Part of a small language model's weights: 101M tokens.
MLP neurons of a small language model. Each row is named by its layer, matrix (gate and up: input weights) and neuron, and shows model dimensions 0-159. Each number is 500 + 40 x the weight over its row's rms, rounded and kept within 0 to 999. Numbers have three digits each. A neuron's up and down rows have the sign that makes its largest values positive.
A block is one neuron, or neurons of one layer that tend to fire together. Before each block is what it responds to, as a language model described it from the Wikipedia text at the highest values.

Description: Compass directions, location nouns
L4.gate14:598456485431513508501454467561520524514556490508490553540528441507530591561445520510483445545528545477490485443493469435459419510513509494440495475510534542517434471502519457485538520491460506482477413518405485550472467474398456444452470439507474463468519461523520504493424489502464409512458520515454491512508482534520436486564525547476510488532506463500451513493456499486501523502536509474489548477553536499485442606434429476509521490491526459437450476480528514439536420458574476
L4.up14:577475464461543533476501437570537574560578529532483588563507441473529571549545530500496456467514522488470461468458515423501451503471460505505491472518556446519519508517478445465501554483434515530500463500434513548452510475417508481481455501492466432463470450492492472501435500469471462481464536509493485529475535506514436488461473621532477574458509462493468502438480452491534541557501495442514595471537565463484486592469507506480521520497532505471449486507597477510518462437506446
L4.gate34:542405412487437513516487543518502482462501454446492606523515490490499520518531500469572510483515544510447495509503484514472487504573493526489483493422572448507459432617495530519536511537452516439525521464484486514440527531479471459468506444528518481512548440454473489497462499467464475522530491564526522513499487452454457501428433437508507515560482517599445515474496479537511465573456439489474443507497561552408505545514504458558475526518495542490496504587542511385542467521489489
L4.up34:482478435518506501502459511520480518451533535427545554479469538496588495521523433458543438458516458555496426438522502468468486437517517492462450519485562504475548500517497481539528516548540422504422533466428548387508542448520482426525473501506485551474521511458550483493496459482505528500493429476514495523471447462500518552461446602450447556478530553534483504512468526466508369472517464497558525473484550489560486497535484439499467447491465501544488462483526615505507488494548520
L4.gate68:500493467530498492474483498478512506516538483459479508509531433492526449473499513513514474383511449576479476483435411453510444497544539553470548523520553506468534498531557508492507501451528473505470438574472459445497484482471486500476571442475461467610466509420486431532502471509455501524476446523527586554508457457485418457602439503496428513481480497534563485564510514475583509502404520519508482453426511476455508535487472490555508500513501523508552529537543562460484547462452448
L4.up68:543508535561526521560486517500510511510565512495505548490486402532473470473479503508533462399526484501475525501485393501503503490531499509488531566494533547494522548565552526532471555431500398522447485540502504477489519533452520496482583453446509531580491467463456428514519499487494392593507483492509515560464441410449453489504497474502483523477480479494525518542434512475534492509390546541524526461489546464426516468453532495585514530487460513486465529499557547494509576562460515
L4.gate109:488498497478533468533441498501457542527510512490492496491513604479454453492489431531531488619530501536499600515468438489503507500530458555473478500497468519529540537509563553504419561495550424518555539516530534402506486486518471505515493480467483561445504540530535462559432550466488447560546604482475570475460541447474479457470527487530534587479527478508544483488493471490435567490502444446499510470490559477532544521472434551520512526470513451536519538543534474447493561532575485
L4.up109:486476437510546534493477504469501493492462449478573534432522442480459452427466457478514584510453431449536489510498447426462513474480500597460480519532474462484444552482495513475498506453515405509480509471514476507576512493465532461475487449451476500522441458507521517515515466515415509550523502501541481436543537525456482529509469510570510499427563521515558424411519527530483581515498511566548561493518551500506485453492437560522543456454575460516546512529514555450402476515539489
L4.gate114:612478491527502537524447493522459481437491537510624520489506482500507571453516529543442601420470502517513499562481485512496448525499506502481452446537468484466501518570507585499447475487445473564442522423519489516470542456525579576494497476477418541457483513500508492498571523518449421538472472536473456544499512486492448519548546462554484511468465479547487559526506439526515486530481524536474476471545564535517531481499487587514462517476524477495523485485490552574393488447495506
L4.up114:499448470479548504529542453480549458529523538473510452412504450491513467512480484513417497498467480510524546487481499462546468515507454513520449490497568529562503478587527511479499550460536535485479447546430408473514530528499458482523526536431636454564528510490578436439491479555504483472544517398478555562458565518444501517527517574515505504455528491489587552487465547521499476565481534567513502545489555550434469520486456504424509503517498544477529552521470493515475526534528455
L4.gate125:495538525565525486539504490603447426500478585556515482467455482481512528559527473510544448471440568501479521480511454528530517520512453460528547505526488522484561495490472510484507563552520437476483576515365446499492488502494523479539486483460529616506494502509482503538536468483459494524528441480469489432507488386546501505541538459504454495520480465468501530517513464471447494455520523410481511476557527502538535531387489431533555482486484443563499548521481600513456476477535490
L4.up125:553546517577490491528591535495498450500501497464479491489542550477543468504480574498495559532404531495587521469515501479495508554500503529563507491502495580459499501514531515470488519537553433470473521519475496465470460562565460485568505481488451482460550471581462508562543529480414523506540463542500472499480486484469456520504574479461475517566425383514494458491505439450533533419542528453507524485517558507569506457488409436469512465520546442516503525506464546488460426479436476
L4.gate142:551480501478592517508457513513474478473458460418467551477504524557516524519479520447535532537532516428491535492504558463416497515514505499480415461492506479486522453504490559578512578458506432540453532490429447459512520485506482437564495402501528536584429476526455479473516519532450457550448524538531513478535536408499478489516422548544561490541445495521530527444424461532494521521522487492571566497456534524508567457499489464579519496521492550493503481517528578498428522473526497
L4.up142:602494526450530460476491530521472533435467446467509549504525559521470538557466508502448560560495494517487597495505502457470510539532479508436463484476561493478498432488457529535526463439496468596445520466442424455562485506522487509598496432517500539537455475495488514532551439489458498594522511495533519504495530510514467499503485471500507489510502548499584562465531554463509564556540486486579540455487504530516522484475524431556528502513573462437502450489514573464496518547466389
L4.gate148:472498477442385466552512517490480479499466537521501524530496476376597507503444474460560478489512528499537503470540536491504461505481481507472478536487506391506453545598466432502527576537494469448450490518473548471519526510476484544493454527510543512476483473515507482496479513538444455487500506464522522383479514501524464536440447556522451550453574478493534469472537442508466441438557557478514447449568560577510469498550464507527496557469453548496504477548486550436469466507542498
L4.up148:545498466506559518433509444499497488515479456553498480564540511450558565496416488442550461533572557444445437451523531479482481516455528532459498522488527454522484466523554460517492573454548503495439501528492538539482481494560475550534523568538497460536495611517492500529499481513475527461508460465554469495534558497483498499410487472451500525549503433513499603539493527519388556501464468530517478500521604591525553539511470475555511471448487507503467481503546471507412476500502541
L4.gate166:506443522490546510490570517533467540476427441506513509497527478469517475507480490547509523526518481545531449470468469457421507507505488460550429472521528524480530508523560555492563521562510465480492560453412533453463551532510479514550473538470458521495472449537505471451464509489466502443436517527470496479505524505510446509456565534457468502419456452538496470474535472456495435447420474455447466431490576594522515451491434470540500389393578525514500487524527548525501518490528588
L4.up166:499460495505481611459569523500524471509467466550562502525464488425534510509529481488474492478550585571542487530480486531549517498488453511499438495503541497473456540488558566526457497540504506466555478539453481476466475540465525541535527531461475557512546516539535509488392486513532542439454561461504499425522486488488528492436537509420490559452442477579502540481468485504468504461484478496456495416526579542555521476487501522478548410462561563515522493550521567577579444530488547
L4.gate191:590494504549527449561497500479399533467520468446466501543496419455499553480475478530600515535461491524514529519532515561461428535575467476543498518503426459492524528484503408496443530534558464480524464530523552499443517436447485496503581549564508475432516451458452507481550507539462551498466460501526530461462445420505481486490463463408512486529465497469520515459475568547510526524460515536553472523477501478529522484526590536529523546479490509466477499438489578442522501459566488
L4.up191:557506490527532511506527465460409531505484467402457506495469516568483533463490495483485579470473438474530456466533557472406495576532530437455545540501531502501534456481561457423434500530483455532533500449446479480527541446467471522468486494493489539499493475555503459457585471477427441505544470528503459501527468511478472527507488457409509535472463447497529545503500483463467446519463454532498581527519524517525446492524447498564539518539472397470466498485524619473544528416493509
L4.gate212:498472562485439460486490476487513595467515553440570528469483478538434536528474425492480543552522489532493470512540521505482507478522476564483448523508498504453519496469419527493478587479466499546470548499513515537537463490493460440480500476552531561586488489525588436460507472441531577515488540497581511527540530531552461545510500476508453492550507480454524536516476485550546458572521604496491590471457538558548562468498556533588474471560523481461516440490544568518481510543488463
L4.up212:519468547446519505419540451502492476439464511522564504434579507466410504443529513475470518541498511529480411529558525520512512496502470501570430472551503506507498496490498555508470577464458486488498525518534582481551474575538483418514461509491512471590523541513529416527543520529517544460486496523608469456538526455572477469526505558522509494464532439457497434441481494465574476486534479544539575455458532618499530505432479507538506493561522517481506512463478493478468503551509503
L4.gate221:566471503547550501488508561534590473501482463518486487528415510461448451481479472524496514474542562515463536522536483507404487490496441488437509470541545529465516447438505439506473486506518459518497537538420500457532534505532444543547493499519517496516491497650476438525478466525520474434440481492517465509552523557557497523442439569427500553488522481454547500613450454484418458525491499497480514430535488475543451525443472540446483465495492513535485478480496494483530424563538486
L4.up221:555490542589524437422492518512503584515453522551505492593423465424463449513477489504512540504494555489475510477557526496490509498529500529448475498555510463444524487473544496543469452529542505481501523478467514493531561507554515515546479519467524481460488480588503471477522537475511458514456471473492500553512535477611509497539490585498499538512538518586565550565470470485431486544521548479522457496504542475519468554561428435467422513465485494472482457527507557474419461565602447
L4.gate222:493467545494504505482478520506497477524546483472510501515462532464505468533489492452520521380530449490522495467489471406528482473519545490438492540475507546520569567474424446443491466411574408511455516551468533484503488540494490449522562453516454507511385444532491503516534516543452485500585481490536542493480496466468540492471473496570417473508528482524523506511465522496470473517468523496451571471516534503573527573504423584505462545513459472509635470544444531522491471471484531
L4.up222:522471541478511513492513452487497471517515417453523577542467536419515468538495574531504474496483542466513511526480409427532458555540464448545519538453494536505507494472477527431629499475521476549497479528477510531443514575525431546474520557497522500515485429514472534526542522528471478452438484431485608532446471487423461525469474510515469575564435486541461467575500530497529505529496535483472516474525597496526445503542488486436503548488539478489532474513453466515518530488520401
L4.gate241:563557477463477521523466532470481449483485434512492551507511488473583539553533514415491564569491474452432503447514539532468454532509443479474487503530550467441499470472525530523447510518509490532449478451481499531441554467499481503510499460525515547494459410510461496516484550504480416483461520519539597462523416506481540508547476549480491468587540472484482524442507605590519455503479538430538478498426559540489469559456500513467467487489501510574534445488456508485449430430506452
L4.up241:532546508522402592529469449496536490459505456410495479524516518388547513536526457442505540491477471462463476417522515507464456540526421488501481592511533420487491553493525540503481458519549487509485434522464510455452555548468500570472499482509577478479501501543514469520467551536481539471492471508451566541513413497428473483558493517488528452609539511500409530502462552531539506524515560495567460474466515521496522600508494527462505460471532481522541492503483466489445489492493448
L4.gate245:477504483470514544567515488558448411554484567498441455515457521521513479559581519554524486507440509541535494465431465505545430537560488508496532509482513529485543464524470484518572476521567443538486452508462429601465469520513465411477475545483486547453482435470514491476499511493468497468422457526495488596532484463478422486562559487398488540490490415519576471474476505478458424469492509500496457541480476496507497508480478466500535467497463551483432487455487523433481506505432559
L4.up245:490441488486486522574504514504449458464538524473510500519466518569457509540523517527477483532537513458517526526545443516479455526602428500489596478459467508456533477559455536551574556465485465524560458487456505540496487508485467518460505503487465553504401508422517494478549512517439506495450534467528453520518532442421380482523503512414500554500465438527516517467519522527447426527462536425488530469503529531493472527510466527498454439537437548478475484423501562473511515550435427
L4.gate309:475563481515462521477425516506566452417513495460452541440550463507550528434561467467512478443481506482472431482507520539500481508592438506491461563519477434499491435492521506456529469464524482527472455507507490492468560481455471421404458461566539553512479470525564498533500393445499463519561466459562486479571497492519510543451474502501506514515527511446546547533543510525441492545508467483562550455475474471534513538477531526446530527465485520516511457512560637511485552529539498
L4.up309:529533426501504517487433519529605470421497518475436574463541462518544478475550507433489498473482515469488452523546525513466477508588433486458541555517472419480442412488499518472540495514512474511487434482495458464482559473470442410448465454550541555523507449536515514536498440437538393488509485459554469472506476506511508524503515474534528555531573511471526532490539511535458492531470435494560494430525488455470507535512518507458518533486473492512527480517583607514499587542516504

Description: Word-initial consonant fragments
L4.gate4:493489534558463542541558446446485514539416525536520524545531478583507534471457474514502464504504545506572537526565432451522443531519496494527460535451533529461583568455451576568473477492568468527512558496402509505478567464510497467531475498569458511431487461537518463492472485499503487434526475484539535558459542489473543539430512535483505575444407541482478558459539481443511497455434493455464436514500547500491510501541454484473499449498444487494510489435484486576501501457483442
L4.up4:475482498495519497419447557544518467413523488512495480534503536422526499532509505541516522511488492543477463480469544454458490505497485533495489543528475480516515490491522482420458522550542471529521543563537380474475443613495505521544450510467497458463549572529553460552427508457549546507451478497549414459504439511431475504547464504484469393490579457429494472470456448488563448518475475552547429423504503481492523461471492471494478471516528565510495536454503469465523464532514575
L4.gate10:500495515501526533464523541490577494482502579500451499500502445454434576482500420500484446444482503515467516528473526485528456478559498523512459549504491556475482531424499525467518487454482550508547485499498543538588484536498489513454429543528512459512533472468595509491514551431507449460510523481483513486522461559515478490529509489510486426509481493552408468484546489503483401472375533542448468523457479441480571543482504474536526547509460384548427512463535466580540511501563459
L4.up10:501487517440532439427559467544499532495509537395519474418525505509462454477485465486506522481468490501514548461490524517471451541519518558553553507599476506519517473550449465466459532502469520428556519576475542469579416484479481467464463446501507463471441573481513568578575494479541481546555519531469480482505518594516463490520506489533433502530484503507533498603520507521467492461478483485452512491443506547494513526503490527431597462556500502510489511524467525504457541571430421
L4.gate18:430504484489521543484492514429534542530515473524477426496498487492416504491510509473461485463526493484451506477485382579433388471511501567497551542514559557474580523478457510475490497428535495422505556463503585507427484461468476443478498547494465517479409473492612509522532505459451470475500553479470485493516432554517530533480460504480466457487520420531485493490521399497521518497462524447543522516468527526533525497509468492498447459614500500543526521458471464484520449491460514
L4.up18:458530493453476460432490413476543509474544541479502513450535546476356444539459485502449480468477502485488503430445416514477437509523529526528478559536536482510549504547441558476512522437509507446498464510516586538481525450450393511494516550493466486481428514491573479547447461481496435472556572392489447405546424565490478460481519482481496477539479543500485472566558532493514490488503518426510534480529518501547488497467488517505489494470473474551527490517525499462503525492517531
L4.gate32:513505460546494522486443502517507491478475465471458482495450465437601446504489496448466487564520448509551456421510552475550492429517526479477464529555524533525536521587529506490533516449527473514509534529515426513555504421460515562490458572462502575511492527481473409499490471463539557476486525467547479505514478513493475518522507509527502460483531543458468523533576492446442505645505506547521453567465520448522523413522464481516539513493565488487481391524525554564439505511549507
L4.up32:543486393511540476585455470521530549446497436504454483479524495514555513436568443430467503590558527467603498450489504456520454506493444524470588509514545499560475483565482522534508499478508579482498457503462471476517458482457526471471483535461519511511502479461525508473465517535485532451520572429475576462473562446489444496593456523499514464547510454516495503519528537454468523582511490565475514488566534454477525428508526551490480492465518446491476464531512499563469452449579503
L4.gate37:468438518521500457498555489486535462419429546523547457504550501465496524548535451439461556486518482554438520485528472568537458410488502477529519542544507496498502445541460521523503571468477522436506536573514530477441467537513512522493440466602492459522510455470499507514580491517546487539515472503549480396520516416569526512446532456491414513431504489486597502472526539491539545509525481491389535541489509555504534474536492528514508533495494437474479508554484546492410504508454540
L4.up37:538498514501511507527475510473525479441509549492520495459526527464471471529504434494491474520508512462458497482551495525438472442464444501557488522518505438511505453591473500511522617479515471471497466557524569473499422555492491574494490551523518452559457493462502498487523501526570500506371568574519440435555488503487437545467503460517464447511483508472546452471450535540538429532467434579450490530533520539427451484534483584499572485536487508546486463551482478508484508561424555
L4.gate53:493429478507507532479422569536581541553497461522485515558523559465469465567445478501550510508526502435458478512497516509401494518471484467458529433526466555559510509480496525447534575527474518450526473508476452471554545558577440492534515463509451539534449455471532514436408510453460490546540546470502471503552403569505537482483518529455527478492517458476497484497483489514472447438599556485491483476532440458520510452473573537581491496520533499460525520509555531466539512562552503
L4.up53:456479531525476521530445573480503531534478435440513527560512588434477505572469476557559478492545517484452555489534508504457495563518483406521539444483498527465546521487493585523532496521494488482522533518450502409517610544574456474536558470552499461495439436507496545505499574472480497466520529428485525576562436528509490496460544545436476546468520490442450492522561483491466486469534484525495493486428485493524531451465582469519517464469446472512568484478534456515499552565536494
L4.gate65:456451535500516558518567495499521500593521518499463469466510486523484442504474510395499493556578541512548516521518464480480486517492524537508451554458463575512491538452528499548532486535505493448569509549548470457525473478471511518498516495509536501530531497572495520505486565493531517459440486527533474557492477495506571453492494568459483486411501504504463437395482506486489442510496520485499457582468476410530530417558481506431581488528516404498590589466553540498512543525499429
L4.up65:507484428507501491496495413524464473463523507566511441515558548527459480516473503565470517540512491510561452485500478474539478552552455538510523525490439546485511453468531509530529473501512547463521478508472571579455523448514493551472522422514518496532458509469484451465500501518411510516519517407441534508502538558512594463515482499506440470515467461566491499500416600529473497557543490482518534561486544492540529444546609488449510499485513434621536539468554518499496500463537417
L4.gate81:531441490479470511508564450416555518555451453491435450525432448527491396482516504460434562507540523477440526547465480534509522479487511539498468505504531475502418523429500478445505506575524557456496470525495564485501407491513465491482491442506566544471557472521601523558439440545579530470539531521478523445519467449517480448554513476482501494529491437524492524551565447446489446511517540473515519478507427477498567475468498557507478472443482465550472497553540481487475439492446499
L4.up81:522542564470456466480527440440519512533464461442451543552431405540522447506519416567416526524531504470507536471498488513486486446534493480532516559474533479467517514498507541517482499498510487513442532584537475496537418436507509501494524504547531476465515432504566527533426463531597526431559555526507555477584538536512492484494519487439463514486443423523509542502561424513434506460476486510526480563432517545483552462476499540514469453488566505552499493565551462500468475486463545
L4.gate143:492465461503474586453456513576563480487544485418530481485494524500467450544437492519519436444458489524496475488510495524497532582540504560463566487478500507514484495508473468499481502490429499456487487541448526462577521465506493487460469488534422550523395475497527510555492455462469506497576569468463432427476498511624480544529546504562509478424483510479527473499523487512486380511430568505436499490558524445494507479427488415527540467522487510492556514508501558535523540496513517
L4.up143:532473518516491594497504535608535524447542420495545539541438511499444466482473487533573412469556515458512496539539569580502488510484461513491513473549480527471503508502451530462468468476421569454494491506508554503550570449505547482433472559558515462500456483482555544546496523518462417529517397534526435425505546561576521470466496497502506461476454522531472524481520537488517504518451506510486522509532505437512409440528521522536533510489577479534578477443485495487505465531522472
L4.gate146:559482481512444459542537400476470439499458417555438567494508465490488525524526518503594520510470541503543481584526535527522494505493458492492409489432423558487497457459450492563410522506472504507444445502536468518477503531509536452530501533476419454566552496485543506504488525485458459468568522512528491509491479423472561515480500528516463433492438498583461545446501531456491520575493461464495477402439527457490493498497461500524465394502498523515509477446536499488521466545460502
L4.up146:540480563550505530482524491503516480449451476503449535528486513464523546510508464479471457510497539538507473499471546519477455513551466514519447526492567455494555540514475534526504508536476486484460430457460461457437486543474506515453435476616488525513585458611494563498454509564488443511461464465417469534480463482484447574525478506534468563457456474488477526519568567490470553516420452489453489424516507492525535533466458508495467546504417443494429445480524522530576524444461420
L4.gate178:488513489502514470526490505485536498464526491558537496573478594551506600481442492533521500514522526573500540509482524468501465468591489405493494475443538493447495563478501482473483464443449511465445570486486515496514473468515488490573488508513435488466447433500469495421463521527517507452518539593506385580499551509518474539499510504442443470496528563550542542541600517564446475500481491479494464516432447461458455483507540455521519457474574487591530539495544493511479461470529512
L4.up178:507510446512529507518514541519544479483489506606552512585485506497511578435394482512550544542506578441589553498502494465486482473533489464492531472466502492549493450493454485444468459531504527560480531501522534543451508554443496511480478558492489488474480498493500514492486469455505564530502540597550401497438556540514498483521485501534523416528544541513525493574501479505479532488416480483476454486539484517420411491502537514568493479545514496550514575586567573534530546504459512
L4.gate199:520512508554439509536520531503525464469503545474556493485525434469612527464518475429496495510487549448403544562511500492529477524534483559556550531465498568468502560511484392528517500457503505535447581513472440550488461439510442515499574558475486477452444493511489497496576506488558551493497573477545506571546469491459467517553511430493430387511460529475511512482465513506528441546488541507410550549551503462503536515485533561485485465516509528511519572486454506489465482463483491
L4.up199:487458491505554507550517456478492536487466553521542429505571446490563473494578464474547585505532427460474495519533479521504426469539480510586512553474476553494483579474439501495509469480472528531449567464486467526481518398520509534488558542505469483484475483481520553500524514492561608510461503425566535512482510515486503509502451502459472393466533537538508522487487527403605449543494456414495550582492514474516516533515556542518462492541478479530482531548479440496483507471484478
L4.gate204:503370501443546488495498455530543472515519515525433498487544404541533487501523485476532560524540520510550491475468494546532475532445521454522493544488563582506521518492504472520557526492461532486559537515417576508530444461501499517556474516506415477505482495570579549539506557539525493458452544514515501435478492531607543511500511526462474517436502568497446438552584501521444433544488518454492498598551578537490529469479524548530488500495525503501492497542505540490459466530477428
L4.up204:469497602478562542498541484517537474533512482469504486495472453517417544558502491471520452469534527479463526429531523502553487485451532477514496546520529573530478552486479473509473495492424533426552526507495500427529515407501514505505461480516526460517498467553533590457442570497512489456472605522581480432511439562566522485481443538520459451516570552455538443519525491447437536493477462478497453541543573501501522479485558509540563526569536530473549526487428467505454449522483483
L4.gate220:482527404472417487551508479476530521488514477520488465510485494473495511525529495466497493492506503463502544479452450529523482506470499509490568502397542548512479524474506481531416474492495543533453484508470419508497532472520477461553416572469485494471499508463479459453481526487469474370557493540507416470427512537512534496450540543490518520477522564459538476539521535456540465520546497474569566529485479467564469442435429461514580565463594540438521424493453522500519511445480581
L4.up220:535471503474468538544443515487513462503486469543534454487439513460514494469492471527580517511477477467532592473562428541475527427496516512502516528400458447552521522491500421458532509478461504548494509575520462456480519463513505541460417550477560391457499527480548517482474484536492492451495555437522444483499539504535430456488528514513527542451552514499530532455473486541482505549530397458498556460504520603472461455470566562513500556445523479514577454537546532523491540482448537
L4.gate264:493460513482479486483507463533534520512465430470568540499489525533526499441455472535514531531582511449436511515534488478444444505511528494429572529502542600460497502475496467469515396498469551544549531506471463487577498451523488470484468450538522494520464488506528506476519465539451509439515509483506512540504422587525472510476563516459480538480489497474513460557488534410493456478455512532523559574509467511500479468527548592590461555477425467533545533568526464492527596547407487
L4.up264:470490502483528481475464466501523430532478469540480430472530468479480464557511576545523568432512494439425565457515497445524499518505489466553490494408502500519513540516481517468550519536498537538475408495541523533504502555538487546459432528549441450584517507418536514497525506475459468406413615489500533557516605524536487450539540514481516484437454440472499460537547534476488468503479454509489502544453470538495514563444503472497487477471472479436496458495476470553532488450426512
L4.gate319:449465470487475477477548474475466512495479557478596493549459532536544555457520472497454527491588515464509416492489471441516472414564416460486548488445530478528493493455443497458423467484574552434471437564525497471458425519474467459440503526507479492613505457500536504539464459520462489488455516514481537507500458547484564500455514458534514479573542551507498523534472527437517473499524518478474558506536437406549555531524509490521494535536499499460451489516609471553501523493524469
L4.up319:513511596460452570438511470536422559464530590466533541544530593528488518478488464513454484576520476468513464417512486498482489483472363467502498514480511424510521532472497560492428516474564470503468511478539508438447477502475541439516509520470523518501479456435462439492461525514514451521517513514482496527485526496498457517459602468549439500498457508477495513502431491568471513464545463522511504532516564500584527509480468467443498486535464460519552490555577567518445526490567549

Description: Start of multi-token names
L6.gate58:492525496444505568516568612471529505523489421517507478450496435465452487512485481467472545554490442429458586433540506492465492486468493491585394481501494512498506516524489483541588585488528480540422461437540524474533490439579444484504509526484503403503476555502476540464575473509398490550486514527520507569481473504477473447523487568514517477519529492536470522461502513516556478479462502514536509436448507536465481502513547500505533467476454462526547480474503430470415516503562520
L6.up58:580505537448510530455532620519545557473504476496518502498470527467468497495429449537495463489455448458541470522522508505512458453480541573522478474423527454497501488528475515496521494480534474524455490466423405450476511511548521507510498507565514433519476609509545498486495446495408523480490463471538471481498445481454542522466479475397480554503490481473429502445446512459473461485436464538512537430497580511468582533486499540470439420488472445575446536543494460537482517510480474
L6.gate217:535512435448450524555532588507536539510564511555486566470469522447503525490503460539514495444493513500454509494495558515465489462452495532548467460542510550476427469510480419455507475513494514469455409528480470498514525571453469607506542441582499466537533493532564452520468410508464530493513527538460498444524494462508533498424524575410544523413498507452519518545484459460534537498535489499532517458469502459478527548546452500507495502479489489471464485475470468424439378499541490
L6.up217:462519479496416533532518539536502481503520518497567526527532527446485509483549481488564504445425549464493460454498556475412466491398451536549461490475496533551475512514409439453453543519482489518453479532439552479539529479453539561546511485501483467592473467478533483518516459565461470529476545474436495452520554486459531496475528603481559517467530492509453478541442510531458532538491475543493504392491490526497549541554513505489430571486537421500521538514518555461447442445489505
L6.gate234:505449501495447483436507537597574499494524511522424521506491545459533479515494531505472550504483492517512524429466491527502456532463513508499429572551537488517480470558482405426519568528536576508536492505541548505497441469507526430454498510444487585494474468513446490517479547461487475552463450429474474410501492488530479547508534533420501598417524490513528487477463457427481512447488542533461483443458594525540560484593477461537539500493482465556514476512493490536544533532504479
L6.up234:440538511496497531497506485547502523546439591534436451498472541528476480539480525500528452549519476497499421526503487581473499492549432446507543505538438471457485472511407534549557490529537468508504569537447499521475497515583547550539511513532482556575534486605501541522458475477507500438462489486479490500499544530536420525451533467438506516467423511550435450516462477509440499505489538463507443508426511485448556566537486464550525496533474457479526475550442516447565480533405527
L6.gate281:501472521549460505503538508537503492550510503486564507477446451481502505481507441497545528455574502503481460560497507478440493529449462544542459503531472442559551461481453447487551514500549575565531500479420513523497482520538465525475436456544445493531515555527518502477513434512401479450432493485482482442539537520507465501479499571468508508443585465600495547513440498503459506514607480526437483473515561544528529546486511540416578565521456510514563547429485444450522496485492444
L6.up281:467510465579441449603539533585448553469503498455458500516481588496530511478535437510509455526499506508546499581492490534434475514468503532515502474534563441590500519479534482450524484492520558565495544507473486531586540519546532482487496460454450522550553501566519494523487464548468462516480503534518449494558554469510405511490550522466528538483552507565515544564464462493460561488571534461516464515525528532523462518444457520492582514499488501469464553576490481414550509501511424

Description: Split word-initial fragments
L10.gate30:468483542498548467572507547473506502533493482419556508446508470531550511470553544456459460467471541484481497566603487497540502602514475490512514608473540534416489467443463553532473500467402527557516530435526510476461455530543477535449453510482529568559493550479531514434488502465514520435561504507529511468503495540530508541490593520467489460510483513492479497495451575531560479469482433520459505463559478523491494533504541520589524483478494488541543562500569492442529486452432456
L10.up30:510440523455474537541500488562515491562507497508510450586478484522480535581486565483508498419536513466546520533514449549484494552498445460541536526454544524433542479486504435510480485482465518471495492464464488512508437429486560474469461474535457500514485531565463517588436530541447539541511493488479509466589560546480455418470536566433449469531529533536567566530442483484471485492466504500468492533551530453534443502542481569518516496476483452568536534528530548601561538501438543

Description: Compass directions in locations
L10.gate199:526468556472502544448541530446475533492549449411489526483504511527517544489413514527442500499485505546470530421475484511440508515496538522468465444464605521577438470503482587492505517491538526497432496522462510494466461545485553537475491552503484557585471455482580475503452504501498474485534469472502574493476515538511499493555493537560463512480513433567526542437506515559518497510551488408533468494495507393528497542467456410521511509523512469460537469589548477523437514565477438
L10.up199:562491477479494517525526571501489475505583517477507508459476555539501526590508491479454422465478513439524488496483532446470453504489444565534521555454462452523486522539502546455462517528602526503492548546429555515493518481511514508479464396500514494513494504484523434447475514473496541581514464513537546451492532504430497561486538447438499506554488445420531483485490520583463482560559472498539436469470554451573466583490507544432470545502503507532546532526584461464549449460498520

Description: Word-initial "c" fragment
L6.gate124:497509537507517484507564534436584462494569416559479535566458447545483494491528546482498444442390527476511484575559522485510426446420513466560456487521522466494490487421451530474513527575511586538480429470495523480496522506575500497507556522493498478471481465497525536520472549527488529500502494467511559564519462525513555486535527486419503504466487515545484508544510499450496489488452577427431493482474506467452475505508520545596536456488531414466561491500578490543467451525491524
L6.up124:417509476505465537487465554492618471467477554538513503565497517537533511498511454542532483493515506452505467536455536526478549495467498494500502539438529510520455503458576498443506567532551423469476520558485455489528414493513549520510471536504504414510520520508561522537461561547524470459435502531441451470562524525554508472497562546445509534512496530497535497446504391463491557480501561484452565547512503476563496482509574453462510524469492421617416487527517511461466497554501492
L6.gate132:405469441453509480567487430445482513470522545455517510529489507563501528512437530454518545564465557519470444493506432525506528515583563528503505485511483434521536522505426428468501483517574456539448517538431559515488514489547457494565519512557484563468455470476468459430522531497505473503507477486520490505505523469527603473463506447542514542477514512521500529550497538548490439593483522465542568581495496504520606455528473455450476433559487472471440471466477565502513498536540492
L6.up132:434486444480546487522483463452558502585418501542450523472462505474618542512530551423495509494491526457507497478484464520535558542519528427561508518492497444488496606553416524471465519504521443521464526517468499609504449505472478505559454509557479478514467479512437487448489464462538463464533490491515548516539462481523494495447590555523527436442465507469420553502522601496552494483431528497509483553456485519500526491456530442575512478567511485478521505461498494501486475483554470
L6.gate158:489506481483455465536510459513577488479429589568591474476575480544491467476563427485542558441468453502415481521449486543553510457468504487482493488519499489535470373506483538466439507473542499504500509601507507452497491487502480528507503454540442587559524477501489509520519548484497464538541515476447517510464510506587448493525491506554420462507582414480585547542520521541504489466491509509507486511531504485553576496435538508512586514496478535531442424503502465482507498524507522
L6.up158:495459524551569598520550478467482527551503432515510454509525516507511533508477539495478530505488519460521518500522478453441480526552574550509528528589585512468526520507471496458604519579494521534446567453540520422528544497475552535502471493524586467510423526499554508471538492562473446485488563514476546512539490537560480452418519456568540476426491494504533539481542512511453471557469445519500515579559564456485474452516503504512495427467516507472561459501553483491500562544532445
L6.gate197:414527416479491473569514505447545470565514507489460498515452452566521492482534475526496540471604508448534498530543574509473542576549528456524528524526580526492459535491558482510480501542501557447452474445444539530506517404532484548480461474496459409501509441523468490527533479536467541483556495514540550484546474536553518460496500550514460477433548485477556481479551578553483445481493536511492479415479443472502419462497499530552542503417527529504548507452569459496489475478488461
L6.up197:425620468450537502487513456493516454504500483487500527522488441506396439503476481551425516538478558474501526581538477532467469550451542463565491482459519508460505511479573559482527506575508505429512469482479516479500522458549511570495431516482515436486552505476406489521486529561466514548539508601578563543515501559493517525478512551557457500468478486445530478456523510596473473467493463529567489476522504495443542474501506503459479514543533473506530508542597453478451525531452497